config = dict(
    n_layer=8,
    d_model=576,
    n_head=6,
    n_kv_head=1,
    head_dim=96,
    d_mlp=1728,
    vocab_size=16384,
    activation='squared_relu',
    norm='rmsnorm',
    norm_place='pre',
    norm_eps=1e-06,
    positions='rope',
    rope_base=2130.0,
    rope_fraction=0.75,
    qk_norm=False,
    attn_scale=0.102,
    bias='none',
    tie_embeddings=False,
    parallel_block=False,
    init='normal',
    init_std_qkv=0.0275,
    init_std_o=0.0,
    init_std_up=0.0275,
    init_std_down=0.0,
    optimizer='muon_variant',
    lr=0.00427,
    lr_mult_qkv=0.4,
    lr_mult_o=4.0,
    beta1=0.95,
    lr_head=0.00264,
    grad_clip=1.0,
    warmup_steps=200,
    schedule='wsd',
    decay_fraction=0.671,
    decay_shape='pow',
    final_lr_fraction=0.0,
    batch_tokens=[16384, 32768, 49152],
    seq_len=384,
    doc_mask=True,
    z_loss=1e-05,
    train_tokens=335500000,
    steps=11656,
    dataset='wikipedia_en',
)
MLP neurons of a small language model. Each row is named by its layer, matrix (down: output weights) and neuron, and shows model dimensions 144-271. Each number is 128 + 32 x the weight over its row's rms, rounded and kept within 0 to 255.
After each neuron's rows, "raises" lists the tokens whose logits its output raises most directly, leaving later layers aside.

L5.down551 [147 154 171 109  47  52  91  91  60 128 139 117 163 110 177 104  60 150  58  75 151  71 125 180 118 147 132 120 103 113 155 151 123 126  88 112  64 120  92 112 104 101  94 116 104 111 137  80  93 143 118  74 119 166 110 156 148 127 152 158 169 148 137 176 135  61 189 126  93  86 127 116 130  96 152 137 145 171 141  84 156  98  80 142 141 147  89 126 193 114 147 136 105 154 152 137 158 123 132 143 167 167 117 184 124  70 138 150 172 121  95 121 146 168 139 166 138  64 127  90  93  90 162 157 161 111 113 110]
raises: " upon", "-class", " heavily", " on", " class"

L5.down1054 [ 77  97 159 110 124 158 117 134 133 179  95 115  98 145 123 137 133 137 140 165 107 129 184 157 115 107 105 162  76 140 131 100 153 124 112 111 110 169  95 131  92 112 170 114 132 145 107 103  97  83 136 129 120 115 221 106  94 180  69 159  88 100  98 144  77 126 168 128  74  94  71 145 162 131 133  83 134 130 167 119 116 109 137 138 162 152 215 199 138 109 187  78 111 109 152 106 140 110 129  93 117  66 125 112 117  78 168  69  96 160 163 124 200 122 130  83 143 127 132 178 190  67 109 154 143 114 112  94]
raises: "'", "’", "',", "'\n", "ium"

L5.down1664 [ 90 157 136 133 140  91 103 143 157 173 195 116  93 141 162 100 145 118 138 129 133 114 147 116 162  89 137  76 195 153 149  81  87 113 146 130 119 125  77 138 118  95  94 183 108 174 115  97 186  79 167 159 132 176 167 124 160 155 139 114 178 126 120 124  85 116 143  77 101  87 209 108  70 184 144 123 151 164 114 159  95 167 150 155 110 119 142 152 112 183  65 142 108 120 150 125  86 112 169 139 135 146 158 102 146  84 156 133 135 157 141  78 142 131 136 144 154 120 178 104 137  96 126 168 145  93  69 149]
raises: "ives", "ure", "urg", "ope", "ae"

L5.down1617 [105 113  73 115 119 155 100  89 164 103 110 195 146 103 175  98 151 171  77 167 169  99  92 117 146 130 141 102 191 147  56  82 162 110 203 159 176 185 117  33 180 112 101 151 177  87 114 150 100 108 105  91 118  91 108 154  98 201 122 136 140 120 150 115  67 121 201  94 179 112 161 142 105 112  94 147 150 163 179  94 171 169 107 146 148 159 101 167 203 126 129 103 119 145 125 149  77 101  82 108 154 112 108 148 129 103  85 135 177 161 143 148 106 113 116 140 129  93  55 140  97 145 131 109  94  94 120  86]
raises: "ough", "us", "ous", "ning", "ird"

L5.down1109 [114 153 137 167 170 106 186 174 197 159 196 131 163 170 144 114 157 145 105  94 164 113 176 135 101 156 102 169 140 131 119 111  95 161 119 171 145 138 106  92 105 147 146 140  89 101 138 113 160 132  87  78 149 170 105 117 125 111  56 123 127 183 132 129 149 111 130 127  97  71  86  85 125  91 199 162 146 125 107  79 109  81 134 108 131 121 109 108 109 148 150 140 133 115 164  70 149 156 121  81  89 155 122 116 114 200  99  86 183 112 120 179 162 174  79 136 125 107 230 116 151  75 113 141 137 151 131 156]
raises: " same", " English", " Finnish", " Order", " Norwegian"

L5.down1536 [ 98 180 128 135 158  94  72 120 138 110  58 134 102 116 134 157 140  97 166 160 160  84  89 149  86 183 103 120 177 123 148 134 110 129 177 166 125  95 112 174  87 157 195 156 181 126 167 104 166 157 124 123 121 142 172 162  95  74 119 159 126 123 150 133 218 108  79 110 117 116 126  96 116 148  89 183 101 137 121  93  85 138 113 146 188 141 114 108 161 151  96 130 118  79 119 161 125 148 164 164 167 120 161 177  84 149 128  78 104  95 103 121 107 110  87 169 126 106  98  93 189  88 105 117 187 141  98 163]
raises: "ald", "bs", "bal", "bon", "bi"

L5.down890 [174 150 127 163  87  71 153  80 175 151 107 108  86 113  98 119 122 121 135 112 131 103 215 103 159 136 145 175 156 130 125 142 111  97 136 119 126 152 169 164 145 105 140 142 102 125 157 198  47 131 110 104 131 118 176 124 119 171 160 187  93 124 150 144 112 134 142 144 124  98 144 161 135 104 121 112 129 119 159 160 147  90  98  81  79  64 142 116  95 123 166 146 125 141 153 183 138 192 121 125 147  78  91 137 145  65 163 137  81 115 169 169 183 142 126 149 143 130 131 185 104 143 169 151 110 120  82 158]
raises: "ño", "za", "hip", "ft", "lit"

L5.down572 [126 196  82 133  79 117 181  83 198 175 193  87 112 142  90  34 130 112 135  84 120  65 134  96 127  98 135 126 146 154  72  76 149 171 116 169 144 117 146  90 200 126  43 136 107 173 171 138 102 159  86 124 147 111  84 175  69 180 174 103 122  77 117 148 136 136 131 185 127 113  62 103 129  96 147 169  91 182 153 179 155 146 101 129  97  73  85 152  83 144 154 127 116 134 126 136 214  70  97 115 159 124  94 113 156 116 135  91 111 126 105 126 175 140  92 162  94 137 159 137  87 139 110 114 113 131 142 154]
raises: "right", "ter", "arm", "art", "ays"

L5.down49 [ 62 155 133 132  89 139 193 109  76 123 135 172 125 104 181 145 108 131 178 139 139 105 127 171 111 112 129  88 115 128  69 137 170 165 107 192 132 186 146 126 179  93 154 118  85  95  63 172 116 140  79 101 138 125 175  96 148 120 131 102 154 133 128  94 135 172 113  91 169 118 136 145 165 114 131 127 107 122 151 142 119 137  84 180 154 145 179 158 131 126 163 129 125 140  71 133 101 136 100 106 183 121  87  82 189 163 200 118 129 132 127 114  57 149 139 109  89 119 120 180 166 146 128 104 121 150 118  88]
raises: "ion", "ión", "her", "adem", "iang"

L5.down497 [104 184 160 121 125 125 175 124 129 108 115 116 133  87  99 122 197 185  82 137 184 133 133 114 126  95 139 127 144 142 115 105  96 161 141 128 182 195 112 128 174 159 157 118 104 138 147 102 123 101 159 146  96 135 118 129  93 189 141 142 172 152 149 139 107 197  86  86  77 136  98 115 131 109 119 154  85 140 122 128 124 106  92 167 185 115 157 120 180 136 106 122 189  89 181 105 138 110 181 103 172  74  62 105 117 169 123  89 162 136 151  74 164 114 130 139 133 124 104 135 146 158 127 110 125 140 120 142]
raises: "ence", "te", "ions", "ion", "ential"

L5.down649 [152 108 160 205 134 117  65 131 124 131 116  93 146  91 125 131 139 131 192 140  85 172 170 158 151 124 143  95 110 165 151  68 167 122 168 123 137  96 106 123 140 143 100  95  52 162 131 100  64 132 112 106 123 141 125  78  97 131 161 164  90 178 156 143  88 121 156 119 127 148 129 204 191 193 192 169 108 108 156 131 107 128 128 138 122 114  62  73 125 147 164 150 143 108 140 102 194 124 112 116 124  80 150 170 117 111 171 109  95 166 164  89 111 154 138  48 133 165 110  95  90 132 149 161 138 158  83 173]
raises: "est", " least", " best", " most", "pen"

L5.down1488 [ 95  66 113 141 150 147 111 210  99 111 115 123 125 128 142 125 103 154 179 123 123 185  82 132  93 130 112 166 145  99 148  63 146 137 127  80 148 142 102 103 158  94 100 154 179  92 108 141 123 114 156 156  99 103 133 126 108  95 123 139 128  77  89  87 125 140 145 151 119 158 170 103 144 133 134 127 149  99 159 122 134  79  54 120 106  83 110 168 184 101 133 162  98 103 194 162 116 142 187 147 179 168 121  97  84 118 139 155 125 104 110 151 151 156 123 136 150  91 156 115 180 113  92 162 143 141 119 137]
raises: "\"", "”", "\")", "\".", "SCO"

L5.down985 [116  61 145 122 154  93  61 151 134 130 129 106 110 132 153 121 124  62  80 146 112 152 116 139 163 184 119 127 180 159 181 129 136 154 167 138 131 120 167 124  85 110 107 147  95 105 183  84  79 132 139 110 131 157 167 149 139 142 148  77  77  55  98  85 114 127 184 166 170  74 153 145 123 141 113 104 163 146 159 141 140  99 139 174 164 100 166 164 117 101 107 108 181  87  78 162 139 104 136 110 136 113 115 174 109 152 158 155 119 156 125 154 129 144 132 108  96 113 141 136  84  99 164 152 195 151 143 120]
raises: " calling", " review", "claim", " pra", " Games"

L5.down1124 [133 149 136  83 106 143 119 167 200 143 102 158 131 132 156 128 145 153 104 169 149 111 156  86 124 173 127 157 135 157  98 138  89 149  67 128 131 126 136 107 203 109  78 121 116 106 111  77 145 135 162 195 146 151 133 176 112 123 155 130 135 187  83 131 240 130 142 136  99  95 124 145 146  82 145 193  92 115 130 117  58 141 109 181 173 122 129 121 110 168 125 136 151  98 128 127 158  90 108  97  96 211 104 125 165 193  86 123 163 176 128 126 111 144 123 147 152 159 126 140 139 121 142 114 152  99 160 169]
raises: " refer", " mean", " English", " German", " About"

L5.down782 [115 158 125 121  81  90 134 149 116 179 133 111  91 117 122  97  91 113 138  96 107  72 112 151 130 116  85 192 149 113  76 156  77 136  77 143  93 124  68 144 151 179 190 141 117 126 155 117 141 176  93 160  48  43  81 140 163 112 109  66 129 134 127 108 102 114 156 153  97 126 132 113 122 114 109 182 200 100 139 124  55 100  92  73 126 135 102  56 130 132 101 184 169 115 131 108  77 179 114  93 144  85 108 115 120 135 179 114 146  97  90 150 136 157 138 148 133  69  96 126 129 200 134  79 155  89 101 104]
raises: " Medal", " Award", " Memorial", " award", " reference"

L5.down193 [177 117 151 125 129 151 184 151 122  74 140 113 135 156 137 107 139 140  80 129 124 175 139 119  87 125 137 105  66 147 221 118 130 195 127  79 136 132 107 192 102 169 131  93 146  82 148 119 152 178  94 102 135 180 112 131  67  96 118 121 100 152 135 159 127 162  94  65 123  96 136 110 132 110 218 124 128 169 155 103  73 175 189 163 167 165  91  80 129 123 116 131 164 125  96 104  90 123  96 136 154 100 132 164 126 187 101 164 137 105 137 100 145 107 118 111 138  86 127  65 166 109 131 106 105 127 175  92]
raises: "ps", "aked", "ike", "aced", "iller"

L5.down184 [132 164 101 152 110  90  99 153 117 112 114  77 147 140  86 158 107 147 152 168 146 140 137 105 122 199 101 148 135 133 128 125 162  50 130  84 124 137 108 137 174  73 131 152 158 126 134 135  90 140 130 121 161  89 132 116 132 133 179 114 165 154 118 103 137  93 129 135 144 137 106 106 130 114 156 166 149  96 179 145  90 147  66  70 188 176  92 119 180 104 182  99  96  88 127 129 141 174  90 154 155 121  54 147  85 172 122 157 121 101 118  83  82  80 123 152  99 122 136 140 148 151 178 190  88 128 114  59]
raises: "ites", "and", "atic", "ely", " average"

L5.down1265 [ 97  94 147 128 144 122  58 172 138 121 125  80 135 201 101 136 104 130 121  95  98  92  76 115 144 122 122 145 122 126 152 115 169 124 111 153 132 189 144 194 133 174 122 165 127 134  57 172 105 119 123 133  91 115 178 129  72  42 100  82 127 124 163 101 188 119 114 137 169 154 104 125 135 191 124 126  69 157 140 153 175 159 131 112  90  85 158 124 180 173 172 122  81  84 203 124 112 125 180 170 135 162 137 145  71 155 125 151 132 130  74 148 126 128  93 118 102 127 131 143 149 103  81 168 121 118 148 131]
raises: "eter", "orph", "eth", "ater", "yth"

L5.down1189 [172  99 147  66 159  83 165 145 135 196 152 157  82 168 125 135 127  51 174 105 108 174 142  90 203 135  58 114 131  96 116 107 171 127 115  91 105 153 124 103  40  83 157 144 158  83 123 156  81 130 133 131  76 120 123 138 185 121 122 134 109 160 111  44 167 104 123 101 185 167 115 116 136 127  88  52  91 111  78 105 110 121  88 143 119 155 107  85 127  69  85 188  99 127 124  83 112 175 161  87 149 127 148 126 191  76 128 134  86 174 167 123 123 120 134 145  97 154 135 115 109 183 108 182 203 151 147 138]
raises: " to", " toward", " towards", " into", " onto"

L5.down1515 [166  88 133 101 145 195 110 131 161 121 143 102  64 133 113 109 129 124 143 148 101 135 132 134 101 178 144  89 167 107  71 140  98 155 107 153 108 139 102 126 132 159 132 131 183 159 201 106   6 140  38 150 122 124 137 140 149 120 133 122 107  74 167 168 188 183 128  80 162 108 126 153 130 167 158  74 167 116 124 131  55 139 152 108 109 137 107  79 103 103 141 140 123  94  66 138 139 136  99 123 138 150 115 166 115  92 139  85 166  65 160 166 131 128 159 153  93 126 114 210 143 112 134 142 128 107 140  74]
raises: "ists", "ist", "ization", "ree", "gie"

L5.down1586 [149 178 121 131 154 215 137 100 143 122 107 185  97 101 109 128  69 109 147 132 151 130  85 136 131  95 149 157 131 122 163 132 133 165 139  53 137 103 133 119 131  70 160 142 151 109  93  87 172 168 122  96 160 152 108 150 172 137 112 153 143 134  74 134 121 124  98 152 125 100 108 152 134 138 148 150 114 148  86 182  98 131 130 178  98 125 156 110  93 117 139 115 143 157 119  99 163  91 152 127 111 169 148 142 174 119 142 150 163 127 131 108  72 152 161 123  91 152 114 166 128 150  94  85 187 133 108  99]
raises: "come", "ist", "ores", "iam", "umin"

L5.down764 [143 131 130 127 146 123 115 157   0 130 155 108 108  78  89 115 102  95 143 119 131 122 120 157 103 152 192 114  91 124 169 169 112 103 155 130 141 125 152 123 112 113  83 165 192 175 168 103 135  94 141 186  60 105  75  69 124  89 111 164 124  90  98 118  58 162 128 120 196 120 132 199 176 148  62 128 108 207 108 150 120 153 115 124 149 131  60 144 117 175 116 113 150 226 150  98 118  67 125 120 118 148 167  78 146  82 129 160 148  99 125 144 107  95  89 104  98 107  89  79 122 108 109 143 114 137 141 147]
raises: " performed", " thought", " believed", " spent", " said"

L5.down1556 [161 104 133  74 118 135 100 131  97 121 169 121 143 114 126 134  82 166  94 138  99 127 107  75 191 151 107 107 130 118 128  80  91 143  76 101 137 120 125 171 124 131 141  83 122 152 134 158 122 201 117 139 161 156 124  98  94 126  93 149 117 133 154 109 154  90  55  60 117 106 170 168 124 170  99 119 138 116 118 146  80  91  93  93 106 140  94 132 120 158 156  85  86 128 150 129 114 109 116 104 149 190  77 132 109  88 187 179 140 124 171 136  93 119 130  94  90  96  90 127 144  91 134 132 130 187  87 149]
raises: " first", " highest", " most", " found", " least"

L5.down1306 [109 181 115 133  97 138  95 196 143  87 113  83 121 156 101 128 151 113 103 117 116  96 100  96  88 130 169  95  82 142 126 123 140 170 109 107 148  99  81 128 127 116 103 117 124  83 127 118 196 131 129 132 109  82 154 134 129 164 164 184 119 139  99 135  92 157  79  91 139 115 143 121  99 154 130 106  50  77 144  84 158 126 116 158 153 147 120 127 115 131 148 124 154 144  87  74 119 115 110 195 167  53 132  87  75  72 154 105 138 150  67 120 124  88 117 146 127 101 124 181 159 128  99 155  78 126 179 106]
raises: "',", "'", "'\n", "anced", "’"

L5.down139 [135  98 106 119 152  88 158 132 109 107 108 153 107 133 138 182 116  74 133 109 143 134 203 139 104 113 175 185  79 158 106  69  66  68 131 100 125  97 172 137  67  67 148 177 194  69 144 157 133 139 113 105 155 108 157  81 159 110 160  80 140 124 135 107 117  69 100 160  86 163 159 141 161 172 142 151 171 137 173 150 101 103 119 115 128  78 130 122 169 119 131 100 149 142 128 154 143 163 105 136 151 145 132 123 102 146 131  99 134 136 176 140 133 185 128 131 125 137 155 129 131 147 130  83 130 132 127 127]
raises: "cent", "right", "vo", "vent", "ask"

L5.down715 [ 85  32 199  89 112 120 144 111 109 120 123 140 106 126 153  91 131  55 160 116 130 106 130 116  95 168 110  80 105 125 102 128 133 117 172 144 149 109 141 112 147 125  57 115 115  78  87 130 181 135 127 124 109 143 139 143 145 173 127 145  65 139 136 143 140 106 107 147 113  89 162 133 164 143 100 143 130 188  78  96 158 185 142 127 127 102 128 149 123 111  80 153 155  97 191 214  94 117 127  73 121 140 141 141  86  78 117 149 159  92 167  91 144 162 136 210 132 162 171 107  49 125 111 110 137  61 127 160]
raises: "he", "olf", "ings", "inter", "ord"

L5.down460 [110 134 150 154 179 191  95 163 171 160 110 123 130 150 122 130 144  86 150 136 117 122 133 113 103 101 205 187  90  95 170 134 144 196 169  99 117 120 123 113 186 123 184 144 153 125 147 133 197  27 156 171 103 126  92 187 146 103 167 107 123 118 108 152 132 158 158 111  95 150 159 136 168  92 193 103 120 161  96 163 155 122 168 124  74 141 100 100 162 153 134 154 114 148 158 127 171 138 142 109 202 152  77 184  78 103 101 130 129 119 100 167 155 134 116 119  98 138 140 151  92 139 201 171 134 111  99 147]
raises: "ard", "ume", "ions", "ional", "les"

L5.down1509 [145 130 109 105  97 135 159  86 111 141 129 155  66 139 115 131 120 137 122 164 171 127 107 139 162 132  92 131 180 145 120 206  98 123 115 126 121 158  98 127 110 152 135 124 109 162 113 123 116 130 154 112 139 188 122 162 124 159 155 138 137 119  77  95 176 104  51 147 115 124 116  82  73  92 135 160 129 175 175  95  85 178 172 142 140 119  92 125  85 159  93  87  65 128 170 126  82 176 150  98 166 182 129 140  67 100 147  99 123 121 151 117  82  69 199 112 162 200 104 115 115  95 176 116 129  94 131 119]
raises: "o", "os", "oy", "eda", "o's"

L5.down1224 [133 171 146 115 127 147 126 159 255 110 123 105 114 118 126 135 161 159 169 123  92  68 111  90 119 131 113 144 151  85  84 140 118 136 134 143  95 171 135 131 130 145 158 142  88 145  88 175 146 141 173 159 117 161 135 118 122 108 132 161 135  95 129 115 150 128 145 108 117 121 101 109 124 110  82  85 117 128 192 165 158 192 108 163  81 161 101 116 142 142 157  74 111 136 140  76  77 154 157 131  98 142 112 129 107  62 139 132 127 118  89 176  94 150  98 136 163 112 136 148  93 148 104  73 107 105 122  98]
raises: " Total", " Tot", " MF", " Turnout", " FW"

L5.down1668 [178 146 177 163 112 173  92 114 212 109 127 156  90 108  89 122 171 140 108 168 155  47 154 100  71  85 135  79 126  96 127 172 151 142 142 153 131 186 105 141 114 113 107 161 135  86 140 134 117 136  78  78 107  59 121 121 107 159 177 143 126 161  76 142 100 110 124 115 133  75 151 101 215 196  97 152 113  92 136  89 142 145 205 176 122 153 178 127 150 140 185 127 179 111 137  48 154 136 182 120  95 131 136 147 149 123 128 129 208  96 132 145  71 180 106 136  90 140 135 117 177 145 163  94 176  61 160 148]
raises: "ire", "ires", "ère", "is", "ir"

L5.down593 [124 115 121 149 169 128 114 158 184 133 169  98 133  73 201 120 208  40 133 129 132 108 114 119 141 141  78  92 124 125 128 149 135 123 106 141 144 167 146 145  92 116  72 127 110 170 145 102 160 178 123 146 152 130 156 136 135 112  96 184 149  93 118  91 117 167 149 120 131 109 100 131 145  96 175 160  95 182 122  94 161 169 222 112 110 101 114  19  78 126 109  80 176  81 155 142 142  81 151 141 168 136 201 118 178 148 109 134 202 139 101 120 131 117 120 141 178 122 174 104 138 132 119 165 110 155 144 131]
raises: "ei", "uch", "uc", "ah", "ez"

L5.down1190 [ 67 132 146 196 162 134  83 210 111 114  72 111 118 111 132 101 104 135 176 132 136 137 123 118 176 117 223 102 128 128 164 139 138 102 152 177 143 122 137  61  57 128 135 123 163  87 118 137  99  75 138 151  97 145 176 119  86 136 106 111 197 115 113 146 116 189 110  97 145 133 109 168 173 150  90 104 148 125 119 146 121 117  90  60 146 134 154 164 117 113 121 163 115 128 106  81 109 146 178 107 141 129  87 108 104 102 136 128 114  89 117 145 159 165 112 170 110 157 104 159 118 138 139 115 156 158 114 116]
raises: " following", " remaining", " others", " further", " previous"

L5.down410 [132  96 176 139  81 150 133 198  81  87 121 145 141 167 126 115 108 130 122  83 116  95 143 106 128 144 180 115 106 148 119 153  94 122 122 121  88 138 119  93 118  69 184  94 161 182 132 183 122 117 143 138  52  95 179 123 119 102 137 107 103 129 102 120 109 134  84 106 138 141 127 163 141 126  94 189  78  89 177 158  93 145  68 175 118 139 143 148 159  71 121 159 110 148 108 146 107  92 167  67 109  72 157 148 188 126 138  88 149 128 125 133  90 113 196 119 181  97 149 136 136 110 171 141 133  74 106 134]
raises: "th", "ing", " mark", " could", "enger"

L5.down219 [108  85  98 142 127 114 145 158 174 140 130 121 114 117 163  92 154 154 119 149 149 130  93 141 122 147  58  80 113 159 132 159 142 102 135 176 129 162 145  98  91  82 121 147 147 112 202 157  92  66 127 138 172 142  82  72 108  67 120 153 162  63 159 128 115  27 142  79 162 139 128 120 118 118 102 152 125  92 123 194 180 124 127 167 112 107 128  93 154 102 160 121 160 120 100 142 139 139 148 100 140 116 164 153 129 128 155 171 145 136 134 204 130 150  95 145  88 154 121 136 132 113  92 136 157 107 101 189]
raises: "aries", "yth", "iers", "arks", "ier"

L5.down793 [ 85 144 122 144 178 117 194 122 148 143  87 131  91 108 155 114  97  56 124 135 143 147  65  97 141 109 129 145 151 115 153 108  75 147 116 128 192 164  80 157 132 111  86  58  68 132 148 181 152 153 143 156 188 185 131 129 112 121 111  96 145 130 145 143 140  99 144 157 120 119 151 132  52 159 126 115 137 153 176 151 131  89  52 140 122 132 139 135 105 131  79 150 139 187 184 168  61 155  96 136 136 108 154  94  36 146 107  96 173 125  34  93 167 133 122 110 151  83 129 165 114 104 123 123 156  60 133 144]
raises: "ik", "arg", "ft", "it", "ack"

L5.down543 [165 152  68  87 135 113 161  92 105 116  80  94 151 155 113 133 156 162 157 103  71 130 129 114 167 128 104 144  82 141 110 118 123 156 124 130  67 131 116 169 138 150  94 124  84 120 137  70 129 132 125 135  63 167 163 107 113 145 153 120 123  97 128 119  99 143  82  48 188 134 114 145 155 137 183 129  97 118  76 148 122 137  88 152 161 119 150  89 143 116 133 166  80 143  98 160 109 167 147 201 133  77 106 171 103 176 182 104 119 156 140 118 108 132 116 113  72 118 170 126 112 130  85 131 125 195 127 148]
raises: "eter", "age", "ic", "aul", "arks"